config = dict(
    n_layer=8,
    d_model=320,
    n_head=5,
    n_kv_head=5,
    head_dim=64,
    d_mlp=640,
    vocab_size=31282,
    activation='swiglu',
    norm='rmsnorm',
    norm_place='pre',
    norm_eps=1e-05,
    positions='rope',
    rope_base=10000.0,
    rope_fraction=1.0,
    qk_norm=True,
    attn_scale=0.125,
    bias='none',
    tie_embeddings=False,
    parallel_block=False,
    init='normal',
    init_std_qkv=0.024,
    init_std_o=0.0,
    init_std_up=0.024,
    init_std_down=0.0,
    optimizer='muon_variant',
    lr=0.00801,
    lr_mult_o=4.0,
    lr_mult_down=2.0,
    beta1=0.93,
    lr_head=0.0084,
    warmup_steps=0,
    schedule='cos',
    final_lr_fraction=0.0,
    batch_tokens=65536,
    seq_len=256,
    doc_mask=True,
    train_tokens=481300000,
    steps=7345,
    dataset='wikipedia_en',
)
MLP neurons of a small language model. Each row is named by its layer, matrix (gate and up: input weights) and neuron, and shows model dimensions 160-319. Each number is 500 + 25 x the weight over its row's rms, rounded and kept within 0 to 999. Numbers have three digits each. A neuron's up and down rows have the sign that makes its largest values positive.
A block is one neuron, or neurons of one layer that tend to fire together. After each block is what it responds to, as a language model described it from the Wikipedia text at the highest values.

L4.gate183:540503451509499517485504506476486513517470475525466524456448502504481492502519535515478490508503482477486497506474490547495473519427510522517456525489499517486504502470464504500490537523528514462499486549510492467475475464513509495502451487482492523501482525510502515518500504476499520505545510497505476479523502478477492491533440538512487465530539466515509529501527490476509480494491505477520532517480517456475498508486511540446545487503485469462462466519486489535490517492520538
L4.up183:511492523529482512511518527434504503496526572472499511501514465505491484522500495461511500442485502475505513492495542528539486516496500513456476500506500508513469518492466554526496552478536484496512480497490540519480461477518514516527506502500510520496508544501482579471480508473483508496504529495485483513534473496523510522469497490527494473487494479508536466538506454487516503501470509503513524493532494522493512515513515501477518541488461505468511530456524487537536534480523530
Description: Clause-ending punctuation

L3.gate110:485530517555538488508488439494463493491527488517473520505512497541484561500491530478484489489489482487500477470488491487461503480502497474515485526500521528528501500484512490508504514509508517551562494513533503497510505470470524479457470515502495525507475488511491479515502463454504507467515481499502550493447454463541485450485542514491480515538439503549512512514518503444479473484477516489501519503484529483516515526479517504454501516510490499468493504497474524503440537476511505
L3.up110:460469463540509516496503464452496508480528498556478513464503542486518495516526553515499462503486523483519442470517521467449472505497493489512522471504527527490488487473520493480485505531512520489521508467476517520508508466501494452465483500496487468530468487504511472493505481523472514453492494434470491479480490474551509463532520477473528471484460519519461507497523452503490511499511523460523502490532537477515486509488504509481529482485498483504513452527498472488525531485519504
L3.gate165:528542496523466494506475451479543513499527522498517505478475498474515485505505512480494541505474480520520500492554497504460466504522520498539499490525490549498541523511528464483462529495523475515541499555515514516535482481525501563517466460465488528535514465459478492464515463496459479486492525458531534533474501464508477516511545474515523487507506502560499513524512452496512507475515509514511479483581509496509529506539513531467488517453559485505515491503500502489446488497559483
L3.up165:500484485474534492491478505539501482537530504546521465493497527523540521521510502499463541481523489515470505517500528499447474487458514491554508507484502528504516441533461541546495540535450504486501537467478518486517521484492478474480487436535481498548486487491500502523494514448450475523499502534495515479485501502552490505540557457484474463482488488543495507516502558474481495494460497467521488508449529477487524478475461492501486523486509497479491505520473493488468484496491473
L3.gate183:501497510494519518491474462466531524476487530493487530524516494528500484483506464484488464481475509491462522500535534498500503487496523501505516487532502498505535524472473443543485508505510472485486468507489509532505512476435471540517466486534467483484502486521504478522477488496536568474510514484492456499484527478524500482475549500488516500498493505514499498480542515487488473496497519533474524493523509483493496523506497510452538471514487512475517511528523455492531478477487526
L3.up183:512486523488486508493508469505474523460486528503495539489533525488467469508508485480471487510471487502601512463495545477467481516518486472479514575493513501473500493461500523507494491470476518489488475486536505492506490510469476511496485524495498530485449527473476480543504468515516538519503473523457484503495524502470501523522557500477528480497514492507486514467531494480507514479520502529526553512473528492507515499489487490444473445515540504511497537506536491495483551462517515
L3.gate205:534519451545464497468486486479505479479510510509527490470492511512515479507469496500502492514466511519484447480494520479494494547506437536483493517512490510538511498527476505537500488507550484511483521465495538488474517502526503503513524550496477491482528491507537518517515531506536509542483512527486504478497505539499511528476490480503506482477513466495531481523470530488482509512482501461499460497483490494517481523505503494512483493504431477516522558519526475480522546506519491
L3.up205:534487502488463478496489473499504523490527478536513498556522553459515511505468464536495514468485491498540515495505490504501483478501471492477499463528498492537500491508509517428509455479498450501515489477502517474525496479488482514458518479490500478487508489517542471477485482498512512529511496480521540463479476496488486546543497484475497483507483495516523507510496504467493511486525499520560532486480506520525494534528512484522493515528420477517511473481547566515519484474549498
L3.gate351:493471499442493531519526519506526545519488493499442499504537490497474517511516461526468514517487471516518479512494480510525507483545434501505464499496484495521505496545481532472477516502494467504504493525501485491527505502502531521519517501472501505506477427484499480438497500534502532541481505525489507529522486465477502480485521525514503490471496565540540551512493433512495470548466491523502561487487544463468498502479495500476543522519560512515521527550506493524533532493503521
L3.up351:471518491459478544453518473508492480487471523542495523491496518511520498452509483505457504476541502495514529494488479490533488493475493507474471490490452470446530486529460484498503512491489510484540502496559557505493532480524508487486521502468550480528460476505460525509516467544522477521529498506493489501518477493530502541480532476494464462509514526582455492482502478551532481518474502521488498504500542505500506500475495492503500537499551462511488482532501528474469535510494488
L3.gate433:505495489516501501490485542466492537489512485529485486492493511484513429515517536521509542512459488492518527496531526496529499484512461461476492483497495494474444491533507520505507467553518475486477470501541526520485486527548453518484495490488466517497486482452509470494489526470458495508521496526481502468518520460503507445508500508465491503496512483549482527492492481501524521471514457479527488492507460537556501497468488518479480483495494490522494470521509473549470518481506539
L3.up433:503492502463474470499466498483509569498465487481480491494481492496531483475529506470459498515510485517490506486504564507513495493502488470515518492461475494506510473518477462533465509503464474525487440479513530510477490525454507501553570482552497511492464505508498491534485512505502501530521563489531479502490479471559527477524507478532481503455525519513496479475504477487546482511498504501480525492492486498532513477549541473515482503496509477541486506501498539494514493519484496
L3.gate480:514467483500500543525492442507496500489520488515478481474490526538473482528514488513470502491468511516501491486460521448506523510462476448500486512478509544480501489513478528485497472544473476515496501508483479512534474513501500479502524518467524495504541488501510491462510494485486518473525540452480513518428530494515488518505558504492500501507464513490515506473521490501476470546500501550501504467529494495481506545525499494461513514490498500521503520498547437515521474519546444
L3.up480:528431559536501518535505473518514517478518510483546460461491470521514469515530500497493530469502471547463500490459500524521484526523467503519478496486481497500506495502493452484483501522521524541485555434520487491483498484550498526531527475483553505538500506540518508510488508484503468501500488513474507536495528494434483470517483429476529493475482504510509499495467491509486491483470535492476489484533485536518531472506511511455504491476496543512482484513508520517468509535535469
L3.gate536:522522499499499491543474500518490549490494471531520468498485472531542477487524490530528490515467478547483541483547563476480483507531532475496425560458495480512553505512496505512514478526533481537483525447513505500476500511477510488536479452479526506551469509490518488496470503501480508492488503482497496494479506486522504522492532539479478474531493550587497467527498509475507493494465517511510576510504530516475506491473484471484502515522483514529499484476511512556459527525524452
L3.up536:484521490459520521512506459479541551479498492518500492483466482476519490515521495489456509473484544490519548469498474463450491502474522524519502517489514528462513520488539475491469495493471503514515496527496511499513540488455482459489529570454536521484524488482462446467551486461489471505550559519516490495484464459525483445545505516490498515472478513515506489496561461522530489526481539498497530481545475450476505486536507545453545509487495480508485538479561506513467472488485506
Description: Word-completing suffix pieces

L5.gate167:489518504503481495458540486510495510467514508508470524528542496469494436534514494544457488492483449485496450474466552534480498500497506466516509525467497475495475514516506510483490530511491524479461513446508474449539494525549502506488519543453521504490483505521497512478512494465498460483493542486480547465485501505500540514457505510457510485562514481507502486490518529476561489497527525473475475434484534529473490489533500502461469523522471542457503479479510482486483525484524500
L5.up167:523529491482529522526530487493473490529547466508525533532491558496524520519523498465465485519532511502500497507523485529488474547489513518467482471488461503453523498503475466506486489503509503493502504470536442483491489507509451493459471545430520518496532517513472489513514493475502501526491463449514487449497455522514453516520577550541502512522477428483504517489561489498532523503495514479526516519435540482498492527493505511488487501487465489484514471514490477520532472487507476
L5.gate202:533499479507474534518489523462517503480525514476493542507521548492514503558503523447470484494534451532472543464498491514490491519494481493471482489509493463495485509483479480513513452502511473515490488469492489492501494496495530517500489515468529502531509477473487509458472481499491492447471542517530487503483482523515512490505505488537501480517468471493480523579499521500560473506501501544535452496481491509517495531491487532495475491470498522531474503527533477517499489510491504
L5.up202:515535482520517498506439534492554523487438482467473439532497475503506473516486516486509535462494463483504463484496507497510511483489555477501500512483548521518458495509505525494541492499516486522488559532497495459457500491496516482513492491523507524510453488504513480518473489508474525521505523542480556533545502534503521521468493511546445491476482480517536512517516563540481564496497501502488482497523499517523501540461532522525499500476505472437516435526560508489510475482476526
L5.gate215:493499481499472533468533537491493450536530510512494494463485531505527480534491493496528500521516491485491517468519508465519475512486486467563478504474472515473495508482439463504509506523466483514494462528482455502499445538535493485495509501482508488508522515479541500533449486499512545469500533475525496524497452490482515491520531495568515495433518517447463512488515498486538487474482455504530472524496467510476524513512513478543532480489515509534455476495495503515473514464493499
L5.up215:503539509526533482517447502506519482500509499438498500507495468516506533547468516498498467515518475496466472448505472489499520491504518497562490430482519505499494470490475485545487492497446515537454461530537493484500494499485515519479504505481563501532509534470515503486499472527534494457512476465564458484482456489525525488521476478521498480495471486489496551518524486474514481492506513505513486532503523539519492521490504533486524497484490430478467440477485523494491521450472467
L5.gate248:481487489524481518517489475500480476451514498544514548538500506500531453525522503502481504471496535511519533519511468502554506504487466458516493516473459528504477513532488470479493511511521501516464494489508507529513467515493543517535495506515488531494474461521503510504484487494516512478512534497494452482479485536534487502555467516518463494500450518507503554501508535539515495502521469507504474513488477501521479522505444497466474453519478482495493463453475504474493470522474560
L5.up248:497487496508545511514532500491532483492507533448535516477512501473487461512502520531502514509520494495522538493475480490551467481486534505515475512517501550513454491481488466497492514489524494531532467499459524513479494525518523456487447523453525531486503508515488504523504465459462490503502502509514531510482507520509468494494541502519486473491473516541463537509514512476485493517485512490544522509470467504462456509471525455503534480478513499520464474490511542523475506498520522
L5.gate252:505542508494519504457486517466494472455453533489468556496489503494514510584489471483479522458543493471485521473501488530537479499521525523518487512461501513492521476482518509478523539469545461513510446533492485508488524475506531470555476490504536519536474506469461507482529485488475508481502540470481487558496495493466531523518522452515482479478507443515500494489484470524486506490491505518482502457534519531497479535527515551542506468476503517506480459487469516483542461525478531
L5.up252:515511460444493493512482523522500471508493461507487489521450537489502511481512500492488525509488526524493517500504510464482445508481530491474517482521487533488481504535451479534490462513456482543476507508515467463503543466463560507453506494455477510466504492537501516474502484515524508519476498497481505506508475511516498510508501429514461506494512490537523541484491475499481540542509494485510497514487508521536531527502520498518506452510477480508524485495524506542508510463486478
L5.gate318:501472533507477507470472501436530512485505505503492485480462483521490514475511545570528503477509519487493522500507477552502489489497540538518486533463490487496488456514455478470515481550490462526463494487507502510489514517510540501530522479493519516487459521471482439517475496506517480483507484475534487507514475502516539509473516498530523498523499492483512511550463514491507495502532493499530501474525515521494503531538498523484464517491541487549537473521504489508502491518496492
L5.up318:522474470519536502494537523515547453478485482476470524465505503468473497506496489518504530579480469483511498476493482483543536530522450502473494482520511542476496488504499534494493487530510509510509506485458506474538488490487501527503472553512518466503513515535488537456521524465467465514480535477526501481496494509488462525506467518511452500512490537504476485525495504536490502529542495500494513475532513493526446491434475482448508490511526487474510521464493506516490488509493518
L5.gate439:481447500532494544495471543502486501553477492478551500499503496508508534536457465513525464491486511467457525514519538496523477514507497507491451503539458495514493474504469513497498491543478486496472454530476461464477524502474488564519544510487468509497481460471522499566460508539488517481499547480524501480460499494514480485492513521530483515503511503503515515533496474458510485475467514508514486507518501460496523496489500515499483516512507507497485483478531486510470531469501482
L5.up439:540521503497548520527498490480468498524493560513461450501521496471468484499496501482467480488501555437493516484481492515527535523508507497500512486545463537504506444538497435522483530528502506529519515499512535508502488517491535493529509518560509519474537469467465514496517561475517505498500487467503504452510482531544484505454501474533495495479451508471496512489499496492498510487508460510482485461456505558493467522494513568504507516496464551472502486504495504531463520439477507
L5.gate448:498509477544493539520516519478546517475450525496519497505483480484539509530535512504534527523563448460440509472481495494516508563528525497457462537498479466501457455509501469520519514539493493537471514515486470471492506504522490487530503546507527524469518522473499471503489468488495557448482468470491478547465526521517512537488464471543493493501493472511502501499497514508510497477474475520525480478538534504494534511514555525492514492523498497465513500507485482513457447512491527
L5.up448:487513509477502497472429521542476515556493523517537490528534487516480501522502505489518515528500509479471528484563522508491510495463551501512475491504528459513479498534442503475506485512484441492504479482521493500521525526500512476522462493497476534512539512518498491493463469531516544470492512475445498512547485507516530491467539486467510486522508544498536515486509489497502534502516482505484540493507501512492546497538451447508515496496475522475525515520509471494502462523530503
Description: Clause-ending commas

L4.gate382:505505485500528494472501467495511456515505474499515519524464520506518483519502486490500531513516522482484515522475524536508495550496517526474429572511487488462494525464490516505500442513544516496489515488512505489497512510527457511509511485460436544494484501510510530462487537536510489497518499477473470464502542513521504437486499477497525520494485499507484482471466496497504502534471489518457483533481496490469541482457530501479515498517513523506575454499498485516471524483541497
L4.up382:497511491518544495534465503494512472469512513540506503481480479495495498494500498528482460502517496468474478480462497518464515519460530491458502521512497483528493474512496479539514537493486546556522517505472522531481503494515447485490562524476508515518518518458461475492471508505532499532481492522522511513478511486530529481513472467512526532490481550546485512507425481477492485481490469498503494519490491519551513481520515498484506494480551485507484496498461510517492503500521476
Description: Modifier after indefinite article

L3.gate15:474522504549513470492559530444487527509491539488451571486493505516514506508499457498471512468527490482513539526496487491513479471493487496517495504507539453495524509481443515504493550505502475523505478485475516517471490531506497478479534522511525541522484504481507509466536533515478506493482513495502485550508454498495458521461489476483491472494539467496457475484488502496530470517480495526501501500544537520466440511487545495470511471485498492512493460485468500519476485514503505
L3.up15:505505521500556475496510498465561499488469468521489528482491520468488482548493488526501493436462493501465455527491507431494483469491500461500473516513538484500536527480471503482476536460545506510502496551464504511436517491538476443540531492520508545511504470490506513494527482486487548495498481478549507488489471489500484530510454504479489516428507455463465490505493474479511462540493511497503478491502495493493463511483524503513502498477511525499514524498515507494498473462531490
L3.gate181:522473486489494520531511508457483550503526482528502529517515506538481469504482479480516514488469477517507523476470549462515475495477466495520499497477543529495525480520471522522490491483514523548546498468510513532492539449504489508491495529473484501475466498520501511496502504448483447501468488486505489472464502503505477492502518481475487495474488459500473505459498505496527542529488500474495509483497503468543482541489476512487513502471471492534521487471506529534488488556446487
L3.up181:498515539488517505487509513510553463457494474535521512496496482481548499513475475519461520519515487553508483499519532484521473497564513545489487492546482471459469484527509497477517540520488468496542532486483515471485520468502476509536513467502529505472478520482523533503489445536500521483506503503508497452500461522470540521515531463487503473494501473472447520509471466472514484493451504486516528513495525539508524523475492534492480502515537458499513479502511460480475480456550511
L3.gate209:483476449500463506458495491496514483474508488520538509489508491479544485501529513490505475505567431512501522469477476512506498506517514494518483468479499514492482497530512534524469543501490506480521483549495471505511510485500516476491510452478494528473509523495473485486560510490505548508479508498484486445476544526481517547458527513495477495516514472506516496480506508533490534530484482539537446449507491547490481503513499496528493482509484526509500492487496505522436487506542522
L3.up209:493498527511472488495460483503450473491449498476517513495480538515483496510460498511478538513498500461471505487512531494487506495523490481503468487508516520530515501487496472471495480578473469487443445462480488476524501541478483499507480465485469506469502525508473521515496500498525541520513484497418515530523494492543496495505475504518483494468536486523505504501482482510529496509459528515508508474468483484467517512513426455517478556515498479488521500514532523542486478539524508
L3.gate310:461494494503420480525488483488471509444513545494507501500487533506513513490534499473519517505497480483495553472519517483498484505496499477505487469494497527501483484505519466481498517485505535518498452533497531482485498473510529523494502517506541527463447543488487492495503475510478506464461532523497458488527456467530458487525503521514498492508499469500506556525506521529548515491506495517513514524507506488514515517511493510516514503489447464476520478491515533513517501523480536
L3.up310:483500494501538518556504523485478512501472518495458519468483480472485505512538457508499533520515480478471497494513530495518490481532467468543465504484511533508516486461457452512450513521492510483508494483509510518506483475489529501517523496467511533527497492485487532509524537499520545498533514488516482520521449566535491531481494506469471459444523479511486476521514459439489544511505552528508528516488488508475460531470525494483493541496494480495497500526497450470482468569523522
L3.gate329:488501520547504476498538509518553548493520499474471484486449502482489506527527524513476501497497489477484495502494511490536496528512477496493475507512502506509509483479480536495455539507473498487483536498506483516490481513482474475529513542487563528536506490487503505495525492489536538536550458487483514500520512442546445495488516489541454531468532505507481533484504448468481547489538535481493524490523523491531513470483530466507504504511445504509497545497517501571515505508504513
L3.up329:500503538478493496510478501504487474475487478527526502530514473503499480516537446560489516498465531521484493468476477500463536449532519487502469504480462483564459457565486525491536458502505489509520494470517476526487466503524481539509525505496517490532482512480489505520561512476495482542507479518495495509494528503475513451466520448547509516501517502480490457520511513504522508518523478530502550501537509502468517507515459536534495511466479522532510507508522520512491542513521471
L3.gate348:530497493524470527509508529490574509486484548538514506479471519479475490512457498538531512498508490509522473502502493465497510502466530523451463534482481492484486512508491532516494522514449507509502495512500485477459544457507488502497506505510494444470468540508483491489480529500493502468501469494497535527509551518502467508481491463491525494462467492524520545500503524472518504505503497511522494510478533522538455523489552516505466480511486531488484450501504468502468517523474435
L3.up348:499468518483465495504498501494521527486501523558516514480516498522522489433461482460483504507477464465499504516513481493489522471512515514501522535502528547451541505501510499519456493506458505539493470526481472485518516459485476469489504508526532547532505486480475517518490529467459478477503533512472503529475483489504494528488496500499474475519547511537500498527480501502505471497515470542534503500508482431510489503510514478516518471551512504492505504474537542542512528456506461
L3.gate512:485478464515455434506518490478505471491492507503499528511488489532512524542495502498470486523447504480471514484497487449506472473494502494496485445531531485442522504530470521532475503499477507486506435532506482484517467489515461495528500498484511518533496522512519534502525534488506533477502521483510464474537510504521500541510528458491499504498466546485467484509531493499513504473505515488522527505483517520526505479479450462520438422481533479491484500491520497531485542494549529
L3.up512:529532535497523516494481474507490509499510470497537497507516538540498494524513478533548522463515499490509490524475499496491447507523497507505477516513483455481475501497493509538466485534512508470516539554503460500450446499493514511476497535489497508521486511487523552436498499496480513475489485476487521514485478501514558479484520519503499469480504497494506449496503448481512556537537512511511496489482500479489545441489489490533495462516500517526534529521535505505476518494486496
L3.gate631:523493509458494505528519504506509499465432530528510479517546485548482549475503522539511489475473504514508483470538509505468478512555489512501473510475488508519481507544515493510447503509520516510477535470531453523506472530493521487474498497497486583485496486497481489539470463492556535524497453484486472494535494516461454488487525534484476477519439473477462501508500494530504493492535572484519494501506498511508524470512555482529497482504499486492518499503505523492436490510519500
L3.up631:458482549485496521516472496481511517464508499479492543534491473497487459462469492490506502521491508539465456493564471503495487524508469470514445504536504489535510394490486515510475488541455477506485444534513496494517489470500473474516459471544537503514486509483522523495509510484530477478504522508467494556504518529499469554509521470478510528494505539488507529523519499499499492493481507456517474500481519546542491491452530498556454487500499538528525466481511523523504454539541457
Description: Comma after noun phrase

L5.gate10:488516557501522499502515501479488510502509559509469463426486479516513514509522483533492504488511498489512496483487519501485515429565495495531450512534480493480494480466515472500527473495514494466504516524462479462506485529550429489509524499481471528503488487495527538509524459535560494488497507506505534480501461471500490491468487511470538497485478453502494461514502449519521488466501520480499475479486519482535507500490511460515501545509482520510501500480477513518439526467444473
L5.up10:521526503490513462528499502481495515467444489462477475526477491541494479525508535493517531514502491534502495528481463489500514474484466556463441503513513490515492525467507515498483550503516499482443521499487513458499513477521477473492522510489512464553477469442514481478469515504517495516461494524520463483526509497494475516510458508501499504486491534502507500509501496505488532535490521515496483500524522509470481551489518536501511519512499493498549536543494524530517454525496472
L5.gate128:506468447516490512483537494469477502469522501498487524490487460493515534478518479493485501512532439514464461478523507522483512508486502436486513515492498511426485492530489488489481469497492462533517510490528509525481533484461456499537499483514496583486517502501508460512502487470466530480523513488516478460481484451492519504480510507472478492525503480516537502495490479474482474500525533527489512519515466497538476490478516498442483481470454485482531466527485483503492481477492506
L5.up128:483497516526486533458481501494509503547475553522502529554525472479537473550509520516460513466537498508500479505489485490465488445493515508473466482531431534489454515469510506503495493515498468512512501484447499516536509473525506524482493514519472492514473469502506477484493534504534485536484532474500486509504465511507487531501523547459488529517524523494531506453472517511477478459500515535493487514532497475481506470482498393513519483509471473539483521537514523472480513461502500
L5.gate197:488494473502495477491486511555490518505517485473493503495545475492489486491487490525535548505541511523485522517504461482536512511526504471510507472509565538463509490477524455471521529556506506476489500518516497522516498458506499487485512467473516517485483503492516499493490515477539472523478491542538461498515505519546498513475471531520486510478482526497510516500506493483519521491531567522493446499480520501472438515474538468522467496522459496498463503519461491498492502516480507
L5.up197:504494478481518488526520510534486521493474477505475503518547489527462492528427496543511513545482484499496531499496491493507457522524553505496476516509501525476478506536504475502513437474527490509520553463514506476506508501551496500468503488491517509463507516470484435496505521527471514525511445493525473494491527490477515484490456510486532521474530522457514513524484480509499521476488495487459525525516501483516505490490519471517524461541478505520522504492512461462468446497491520
L5.gate220:529516467532495494486487457542490490556554495528509523524526495498513472529548474516505497529454525512535503501526535438494492507517498479502457553482484480494502462488526521544494485508490507501544455513496484531504472524524448476483506510491520513491499425508476512444500520503520469518511535507492465460476506488506491495502494498489492479457466520542508497530512474483467534484513559507524502527459478499455447492522496473517517543524510489487538518509447472520500502504474468
L5.up220:481540474513488489496499493499512495511460488516515509484523497510520450568520526533511487514488482521556512497521502498468503481526503496442444555493487521455510495516517479512479515563448505502540499506503473442525492502529506514481479509478511522501496555481510485482480528537503485528484558467481481487480527499511491474490565489475497511479501506553544529522492485491492463445517497505483507518495486510471459507532486501523522524472475457488465529532497458547480503498481488
L5.gate378:513519461506522494488495493467544493465486479507488487507546481492493479538498536496475475485502514518466515484478518499438494467525484467497499548501466507474502497512522534522484486488487515526495463492485486501520486513504474505488519481494529478503507497484510478460488483488451471536449515467496493473529507485530500491509483487521522468514469494509481484497486506491504505531487491485486514508483542550474522455468491479484481523505511485492579471515518493545453515505514470
L5.up378:541476496516490507514516477525559510486533485480523506496534484491462524502509498508489511489512506497517491487506517495475508490498542509510441561491530455504505453517591515520489521511536533552509508441459485447496497500522481490520509492525514487564524488528507520479540457480492481476489462506501508461507483466508493503462506510499512477471534549486461508546514485502492464519498491425468503516491518501496557456509508461489503518493495536499516506509468482468478519512514487
L5.gate495:513491488511508518520496486490456493504545467540474494503473505520529537517501514487499526485490499525500491509505517519485503440492540511453515491511513481430489519512512522477460487481532478515488464494506537472514528486517510537551469506500465489412492496457506511479464510572522498455490542477527533505518495482525477464552480509519490464525469488533504534493511507536468529488491543469461437479523472532501479496496539517500485511521495510484501499504486481500486452478501520
L5.up495:516526481504457473518557495476451495511501491493497481512477526465505560505463504523457520504492461526506490473518460520514496504495536496523491525503508473447467457516512521483497488483505512559481477498468484488462498499486470537518518518497502512494511475518478481498533443507458552499509506471540503528482473484536536485496472477555463503516458486529503496526519470503485495470502458523490532528489515480514456458509479487459455499495486500536511525480488506460559498513516486
L5.gate579:497518501475532535476465520512487504528504500485498512532539516496500487498521533524499508538516498513461526487487507559485526481512518505500471533505515507494487461512497475502511465523502456501523496483511480519483438516488491543479520519489473527480486520458543476522517494504479524477472506463483491488477503494578515499463501521468491523474522521512462518553484480462487500469496503507510500490485511521502471520440458439450504482514503509515484475542536508523477515516476462
L5.up579:533493455542502501490491504459493497529517468527467501478498464500497535499543527499517516467540508503492526538466532531486504479515507469489509566526469484469491486483540552480518487507486510488511508536541514513510504518541522477523515506482489492533529457493489503475485509482500492497466533464510496473477490479478540541506476481488466494482455551523528518507488506462488472489555501503514468562511512516504518509467498487446534503539512531468487432457472487516473482488527495
L5.gate635:486467499490542476498485502494510458525547469469472528478511506501494514533517494545482513508494511510538503521492493538490535498473526449488431537498476458493469494476546500507521482510475528492509520510496478488551474509493461492488527513479525507498545495452462487460524479534515491490474521553508478521532479526509532516491481505458512568494506510547484523506471480493519501485492488514485512501504462534537507484484535458510508462496519499501473505487484471458455541480511507
L5.up635:479480485513518497506498501433518516502485471513495438468479510541523519510527535510519507524494515488493489514505538470481484496515462516502488516485476532512546524484518470540515499487493495511530521488497540498537513503455508504485519472549507502528484487469509480483509521512464466524466511438508507497447515523533495472454514538510513509546449535461495512472483502483487510529511477499514501519520525543480492488439501478507523498488486502467486496524536496513489485518531463
Description: Prenominal modifier endings